Part of a small language model's weights: 4425 steps.
MLP neurons of a small language model. Each row is named by its layer, matrix (down: output weights) and neuron, and shows model dimensions 144-271. Each number is 50 + 15 x the weight over its row's rms, rounded and kept within 0 to 99.
Before each neuron's rows, "raises" lists the tokens whose logits its output raises most directly, leaving later layers aside.

raises: " into", " as", " throughout", " according", " because"
L7.down456:48 64 61 44 61 64 82 53 39 84 47 77 39 54 65 52 58 88 52 50 25 41 67 69 46 81 60 65 55 45 71 57 38 58 42 52 64 38 50 57 32 48 36 31 53 37 58 60 55 51 79 52 54 59 40 54 60 37 58 27 65 53 51 44 12 17 33 31 77 61 58 63 78 53 71 52 43 54 40 56 64 50 63 17 63 51 62 44 31 80 56 64 35 33 59 54 69 53 56 80 75 73 59 40 44 82 59 41 35 67 41 89 25 56 15 72 39 73 49 32 46 46 32 30 52 54 70 45

raises: "mic", "ed", "op", "ably", "ural"
L7.down1510:43 61 48 68 34 27 65 71 43 72 26 47 53 34 47 63 30 77 52 43 40 53 46 34 42 48 13 38 63 45 67 41 53 54 45 32 37 60 28 54 31 28 59 53 41 42 66 63 30 67 61 09 52 54 47 34 31 65 40 74 44 29 39 62 36 46 81 60 49 54 52 53 33 52 26 60 31 62 50 62 54 51 46 32 44 61 53 12 66 25 27 58 41 72 35 51 35 44 32 61 43 70 32 50 51 62 27 55 78 52 51 76 33 54 31 36 57 48 56 75 33 49 17 65 58 50 56 71

raises: "fin", "ries", "len", "rent", "let"
L7.down1460:57 50 35 41 56 45 42 36 50 24 62 45 52 70 52 54 56 32 32 62 48 36 49 71 36 47 51 53 44 38 73 44 62 36 72 63 36 46 60 74 54 58 52 52 45 63 52 53 61 44 53 40 09 55 29 40 37 28 49 24 50 49 42 44 46 54 60 49 67 13 67 48 51 41 55 70 56 45 71 37 38 32 67 47 67 44 50 56 29 43 29 59 74 34 51 48 30 30 58 44 28 40 34 42 16 74 48 52 52 35 33 35 47 47 48 68 72 56 41 82 55 32 35 42 61 48 40 30

raises: "ario", "ary", "ical", "ine", "al"
L7.down317:59 60 35 56 55 69 66 48 50 41 57 75 42 57 44 59 32 59 55 57 17 34 76 22 59 11 78 49 51 46 66 67 43 32 35 64 35 44 45 52 38 51 45 38 65 45 62 60 41 65 58 48 49 34 48 47 30 24 65 42 19 37 76 37 49 56 48 39 77 59 48 50 35 41 39 54 56 16 28 45 20 55 46 70 31 41 58 47 43 55 66 66 44 55 90 53 60 47 44 78 46 34 57 56 82 80 91 51 30 35 52 55 65 55 70 60 57 39 31 48 42 30 79 17 35 55 57 51

raises: "y", "ies", "Retired", "ance", "sey"
L7.down1920:64 46 70 41 56 73 43 47 39 49 38 36 44 66 74 46 36 34 57 64 83 52 52 53 42 48 48 39 68 48 37 69 63 37 62 37 44 58 55 67 60 56 52 77 39 49 58 39 33 57 56 44 68 07 56 59 77 53 46 43 49 51 40 52 49 56 70 61 62 45 53 61 36 60 55 32 45 48 97 49 56 30 34 57 45 53 68 76 47 54 47 55 67 16 69 21 55 46 28 72 48 39 62 62 36 99 31 55 66 29 59 51 59 76 54 36 65 92 24 40 42 40 69 46 31 47 60 53

raises: "ence", "ent", "r", "or", "ing"
L7.down1311:31 36 67 59 71 41 49 59 62 69 67 49 33 64 45 25 56 52 57 47 52 44 45 42 53 44 50 45 41 68 24 41 40 44 74 63 44 49 42 42 33 57 75 56 35 50 63 35 55 60 73 40 86 68 75 59 73 38 44 54 34 47 60 56 68 41 34 62 60 48 43 37 53 41 61 58 56 52 63 35 66 55 33 71 59 23 54 64 36 48 46 31 86 29 47 51 48 59 41 65 45 67 92 62 66 65 28 56 42 31 70 67 57 56 39 61 62 55 58 55 38 51 51 60 47 64 51 51

raises: "es", "ning", "ch", "ches", "row"
L7.down189:29 35 52 59 31 46 59 50 58 84 41 79 63 41 48 58 59 60 32 25 55 44 61 45 35 46 54 52 62 57 24 45 53 58 63 48 31 46 41 54 60 36 38 65 53 43 63 51 68 48 55 44 61 47 37 30 58 63 20 33 48 32 66 58 65 62 39 75 46 46 55 42 49 63 46 51 51 58 60 43 46 65 35 51 58 37 86 76 54 45 75 67 40 57 49 40 50 77 45 19 36 57 25 34 30 94 31 76 70 47 83 58 37 54 49 25 62 38 30 55 38 61 58 51 53 93 50 57

raises: "st", "ju", "dic", "t", " the"
L7.down1599:58 41 68 35 43 48 47 42 55 61 91 33 39 79 75 63 60 55 52 51 56 52 65 44 37 47 40 68 68 31 54 43 53 49 54 57 35 54 19 61 48 47 59 79 42 68 56 60 46 65 52 40 57 37 50 46 45 31 52 40 53 43 53 48 34 76 60 24 56 42 38 67 40 65 36 90 50 75 38 45 61 96 49 42 39 63 65 60 62 40 36 34 66 38 48 50 47 55 49 59 55 22 46 40 47 58 59 29 80 49 44 37 52 56 35 49 58 62 49 72 51 35 60 75 64 39 40 19